{
  "hidden_act": "relu",
  "init_std_qkv": 0.0265,
  "train_tokens": 460100000
}
MLP neurons of a small language model. Each row is named by its layer, matrix (up: input weights) and neuron, and shows model dimensions 16-207. Each number is 128 + 24 x the weight over its row's rms, rounded and kept within 0 to 255. Numbers have three digits each.
Before each neuron's rows is what it responds to, as a language model described it from the Wikipedia text at the highest values.

Description: Commas, decimal points, colons and sign marks inside or before numbers, mostly in election results and sports tables, e.g. 23,398, 9:46.87, +22.
L17.up573:128125174149131146078139151114160137123166115117132129076080157110154133154113144115096147120116145125115161099143141162066134145159112123129136129149114141164144105152113171141135145120152131136098125131133118109136119138120133148152165100132101104164150101127141131140119187132091102115097135132147130131133095108145170140160092124135140151127162163147082090108094121110110163138074135134094118126163104152143113135106136141174144130136167141112090146140093110139106115118109169125134112144095138169124123168135084137151158134161061143117091128143134128091082113093119127109

Description: Opening fragments of longer multi-piece words, mostly prefixes like inter, trans, over, ex, un, plus compound hyphens and opening quotes.
L17.up156:105133107157093139138117128149121112099159083138155140115150143082120177138071125121121126128172166114118081136142139124131134126145157162139106144134112162115132120094180121149114152164093134141154157152133142147159117115110115075141165108086139132144120143122129132120162123170092137084127129087098111097166171139113172099132106149112081127155148130122118080107137099138125120125126134107124093230143085101108108131079102141109129161138115125162111128128163096142158118099168138145108114129124097100127135154138145140129129122152094124145119153105133164122152124143151097116

Description: Interior pieces of split tokens, mostly inner digit chunks in table numbers (116–113, .183, 13,928) and syllables like ali in qualify, ti.
L17.up135:175171129148105083172103122146154118117078173111102122114110138147180143116117098144092121090175175094142168160100162123084127161103116161134137134156126135125126116095107135127122150137126155093136109107123125128081116127171096131142166158127138099112125134113121121161129116113113154126071085099078105089076142128106152131153144158144116182130126110161130123145141142106185156068171159117110129133134135121099150104122175172144160145125113142126126123122121151134125152106129089142104134159135140125116094191135129098114130102111118131136163120151099126137108104146142113116

Description: First word piece of personal or place names in table cells (Z in Zlatko, Zoe), mid-number digit pieces, and such/used/served before "as".
L18.up31:113165150112104104128104112144160109074124088134149119126127121131114120146150109135117149108107136135147084136176143109097123136102127124159133121113088090138156128095172127076117136116094102179117107109122126093164161150155087087068101086136129120109150127107094105120125144103153140122174130114168126123161085163090117102163136116159138158156124135096152145092138141104159142126183135098116174114144143159152158106108182111137134150165151112128130118141115152118095098117109137148111111126119170095127158107139109140098136124110178128118136135142122134123114113102137178133

Description: Interior word pieces of split proper names, mostly places and teams (Mississa-ug-a, Bil-ox-i, Mála-ga), and pipe separators in wiki tables.
L18.up294:109119127098118100113114152077147137139101154148127152120082125115151147091164124072125105093097131125156127104150164101104101142120111104115151173082131138133182095102155133128153175124101173107100131165151098116095101142121150092102120140123128064111118118144103155118134152171127137106149168102150117117131107092178107139166115124117134125146130107170118169131149158159122137123096137135171162151101115153138105135129132139194121118133134116129135132106145145125121109104104105097125156102145102155165161132148112125130111112150123138153103130112056133130166161142108139102

Description: Final piece or whole token of a person's first name before the surname, in lists, tables and prose: Ernes-t, Har-old, Rebec-ca, John.
L16.up608:107135125104109135145167166126097083117168112121128136141074145122091127136098142106115096091141115157152164143127119144140143105134109120130141126116137189116143148113133136110105154166169137148118127141091085143151128133135146112182131138165131131118177150106105127137116222156110107122080079098113121173128146133120122095107075129148145144117127148098138134181113119122150119115150029158117101135150138094154095127128118138102118114134142117096097167132124118144132137122125143121124105125125141166130126132126120079097140125110135119127116125146126076156144146144136145112

Description: Final token of a person's first name or middle initial, just before the surname, mostly in results tables (Cynthi-a McKinney, Lis-a, R. C.).
L17.up50:074118135107121133101180182108132105117103147131144128161095139120133115110120082131141103089112158147119075147124112136101119150156146117138096153163146141134096135123128106130099137113129097146144128115105107107160149102119143160157127128116115106110121099148103155133089141096106083124118134133103124164141158113135142114163078121159186100133153164129142121162131143174188130107127115140099137114156146165143142144105108115118142133122134094124124149166124128179138104104107114076142089114179144154068135194086089103122086142142142155102106146106109108162131168143121141114

Description: Role or category nouns that head a descriptive phrase right before a proper name, such as artist, author, company, film, band, king.
L17.up409:144129121135141128113141171097097168133131107140110098125124120131138161085151112159092105129146105157158105119084114179127098132157124140100087122160156124095132135127101145163117125100102201145127120106139079130123121168139121109097167143125105162136134134135138160108154176149102105101142112129162102144109147094084125141113122101109088138124129115079118138134107152154162070125135153129097184116129136128139087136072110134110145133120154156129136125189160130087139133056106119123115100180106142093136140141127107165129157156113111160149148118111129126142101113138136096127

Description: Word-initial prefix pieces such as pro, inter, micro and sub, plus later words in multiword organization names like Census Bureau, Research Network and Propaganda Department.
L18.up107:111107134115111136097140135065111120173135134145125110111155075125127152153163115133139128099132109137121122135126082168154128131094158106132107162117119106137097121118170101091107167152153169155111140108133154075091158157104118130151172116138143159154133113139153111112122116136119154098131152117114136126134130131115090123097111117122072102095127190163117105146116125126099132093119164128145170154137116105105118090097129140132160127153086109157148091158133138145147152094158150127115140132105114109094150164062111152150101132197080107127141121082107157123121117118135153127

Description: First subword pieces that open technical terms in science, biology, chemistry and military text, such as ac(etate), di(oxygenase), gl(utamate), plus 88mm and hyphens.
L16.up209:148153140110117108107134075103137133136114150142140113122143142130106118142121154124184104105119117155129163140132142141131099162176155131072106109146104118107131127145162140105113143127156135130113146138079084112127125103173126174158145118152103132125145185146155132143115147102114106105130121166133116145129142116095157152125058165143101130144151150112120106100117130152147109079115112125120144110147133121111112152114161191133128130145114087162130104130101116133123123113151096113144147126127166130155101152138089120148124138160027096147111118117142122124127136115122088131

Description: Mid-word or mid-number pieces that finish an already-begun item, often in tables, e.g. the . in 21.07, the y in Artillery, the Ewing repeat.
L18.up147:118152174118144138092107100131153120113128136127135104130121136118121135123129104115161088128093130107122114094105109130079109107170142143148121097131126100147136158095121116131091147157094149156118099112097112112168123118142122170104111131167134137078114119152122147140140105114095134104156125119134168134180167106096109140130147119141154133101114133126097127131173129146113069160079132137144114150147109118181143093153159111144115121119124107090188116117111163112111099144150140117166096115107138154112116127122175174158119134076152128083153119177134138140182141147171143122

Description: Last token of a short bracketed or quoted item, often years, code fragments or foreign words, right before ) " or }, e.g. (1997, "Reyy, {d}.
L18.up307:121154141114143136113137154134082106157125091138127136106126117105109146128094118121143145151118154162127126088097135135079121107136133099163136136087141140130136118090126144102122101105117101133127143125187098113144171110130160106142107139137120134115152129135094110149103145177164120145180083101129141124143127080118112133107091068148138173149110129102104121118146074091118117110163196095143113115135181124101145124148130108138092160152096156089187117132104134126090138140106145131139115136072140162129131139174122082125138116101125154097116140127166109108138153114148075181

Description: Given names and the inner or final pieces of personal names in running text, such as William, Thomas, Claris-sa, MacDon-ald, plus periods in initials and abbreviations (J., St.).
L18.up600:116110099093135138165167146121122098111145087126175145131133134137149179126138131125149081141109149163131139092128111111106129172118114151097131131137127122141136138125160136103095149147096112146095108125150127102144136085130135117135111112119157138095166123162133148079107127093103120107119151148145098134132120189100135144144111136125149143129127149086117111151122123111115046113143075085101127074161132163120155163111109102144119175125119127097097128195108109127121123098145093131107092096110095173148147132179140122152150125105134119136092139088147136146146151151107130102

Description: Word pieces that finish or nearly finish rare, mostly foreign proper names split into many pieces, such as Stukalski-y, Brâncove-an-u, Tombigbe-e.
L17.up474:134143127133154142130149102135169133126130141141171131135096118130124132158115142137134134152164125120148156083164125174133095130133121099134110138135085101096110103135130111062160152107156150121132075159132090133091109112093114153095127145105072145165100104125126155109122149181148161110121130104141107172118108143120159196086097138086113145141086095125139141120117139115139135090116134153145145109092115137168135137092137140133153144108144099147102122126130152141095111084139168098178097098147108118106160134156120106154174138133144141101140146099143124185103132120186150171

Description: Middle digit chunks after a comma in large table numbers, like vote counts 208,86 or base pairs; also words just before a name (of, to, named).
L16.up592:147144089138125140139127125133131079071096142133139095146124148106177152140126094089133136115154163104147123128124135139171091143107118157123093107171128099147163177114154138186120147113123129123107113161146121152099136138116147124109107113100145172135106118078080153148122122157135090130166127098135141117114130149094118128088137136113144136123086094130117146158133141084122103101168135144120152091114133110110077194139147180153146148094155131096154103145102109143138143113099116126115145143144109053118119116121124119154123108109127112160112116141137118173130189149110135118

Description: Newlines, pipes and dashes in tracklists, tables and year ranges just before the next number, e.g. newline before "3.", "1972–73", "Between 2006 and".
L18.up155:118111064113106115112110138143127128160123093114147137111186124167101116121161142114106146143134144155143097076122148153166119152135110113111148146139145110138120141098106133110139123085129092154137121111084093116118132118100129139118137138136118139108145161116105148123105114167160138126207148132140180149122122127096105157109138130124150125151099112122125106126137169096131128101128130124135112116101110127067149165132160086127133190124088124149148121171118140098097169152100087118145086125142141111136114143113107100115173117093164181117125160105156112122119098164103119095

Description: Commas, decimal points and en dashes inside numbers, e.g. 48,166, 48.0108°, 2016–17, plus a few mid-word fragments.
L16.up195:160112147146163129114119063132130133120078120129137145159117140134134130157097170091116152146128125112111150104075144147127124110130138136082151132124154093148147100136122095090127098118177144137128067118117139110134128111133152102142138128179105095122133128108091160095122119075114137110130165160149124097146113093131138132119129140148113112100143114155123108164141146168116077102111110085103179155124145136123125111102177155120107154129130142140131146134110118095125149128126156084133094135112159146119118088123137117137158120105155168118124142173129105170168120149173143103

Description: Pipe separators and line starts in wiki tables and lists, just before the next numeric cell such as a score, year or row number.
L16.up540:114097134112110132159139125111117115148126087134116106144161139179056167128129114086121113137105126133159083114132116120153178162185122108090164135091130125167110135125108142139137123149137094148137152126155127147189141129094100152137166141131137093103145134114126130121125132189130108143153110110128165114109088135107143143108160149154169138140083112168113116105119113107132100134137095162092096159103121125130138168138108081124168138098130149110119131115134089093123108129102138138088100082134138125139149169106152111115125152107149098126124166058130102176169142128137133117

Description: Opening double quotes before quoted phrases and LaTeX math symbols like \ in $\frac, \limits, plus hyphens, braces and slashes.
L18.up205:149136107132163100130142106145120160138109133129192110163128099116150170154093116120150135109115130090113129075106130142077156134047156134100102119098146127094120122135137094104118132145153121120183137126164109115131145173142114126162109141147153180120113162106153116144115126136172107091076145123112125130135137151122104156130119110065144117159095151093110118142146127118149085142129078132141101119132115124122106142140136089116132151137125133186154130134163118104134143114140117106125129124105101194102154160156089081128086089119129119157118144126147121130110116137155156143

Description: Category nouns or first names just before an upcoming proper name, e.g. "club" Al-Ettifaq, "family" Tachinidae, "Henry" Dodge; weaker on word-ending fragments.
L18.up251:168150142102116095110146159108102112131152122151110170160141144121141145147125147148119118086144130123107133123106127177120081153117128156102100106164149140092128140115135113138139125121154126142088109157137087168124075119129132119124142141104120119144136159123104154123137151163130131127148192086106109102092104090113116119158120062118112121108139101121135166130139164186112108152130141133147129148083141084170098160108154158164119173122091118112128158156106153051099087103165121123121095129107141113146096093158122130151156148099141089175126124138095155134142133142115141104

Description: Opening quote marks, parentheses, braces and linking hyphens or slashes mid-sentence, before the enclosed or joined word: "beak", (Exit 68), \frac{, race/ethnicity.
L17.up375:090127080123160136113130137108125162114149126157115144160131126116144120139098125141193128125159124070098186122130125121090113118141108141096120102150118153114144145143137113137124140123136131103138132120122118109162172128101126111137115133086140112154144155129128107113123131132159100090114148123065100108093125146072157164105116147177091104123103105136120096130111158113141143127125119135141145138110089110132149169080143123116120112147114141126147134174137095104128144105099157119157163115129136091051170112149130137135180074119159106141149093129116118101134157154179137142

Description: Tokens that open a continuing word or bracketed unit: prefix pieces (sub, nano, int-elli-), hyphens, opening quotes and parentheses.
L16.up82:112138072138111123096103116119095174151150141121154111123158109122151141087097128117134112116151123103130136149112171146091141128136121098115132119103076124094099112106151134103152147131131138126149158122120126128120169154178100117176138129132162055153123159132136132114115130146159105075084167131122108128114174104117128140173138124146095132150130162109147116154144135122109176122139155149124089118136101107140159155116146125092162107087129168168137117132135118157124149113087113152095127123101088085124121156145132117128128126123131101135141111065144153156141162160150128134

Description: Tokens just before a proper name: classifier nouns such as genus, subfamily, brand name, club, and word fragments like Mad|ame or renamed.
L16.up636:123154147152130101115122101109114144130145125122117110124140110100125166127150117145143142087143144161143136147162110141122107101119094171102117173152100146070075131136091147098134162120116113181118129103065067119118107102162137116121153168112116131129170159157118133111114104144100116106118104107124122114101112126127144156101098081097101163134084104150105127118104147104151125172171143139121131114141099137151117128109137096108109167159189135133146132128104114142121156136098150115148138129102164094167094142149109149121115148116109187119140119146132127152121139167122075142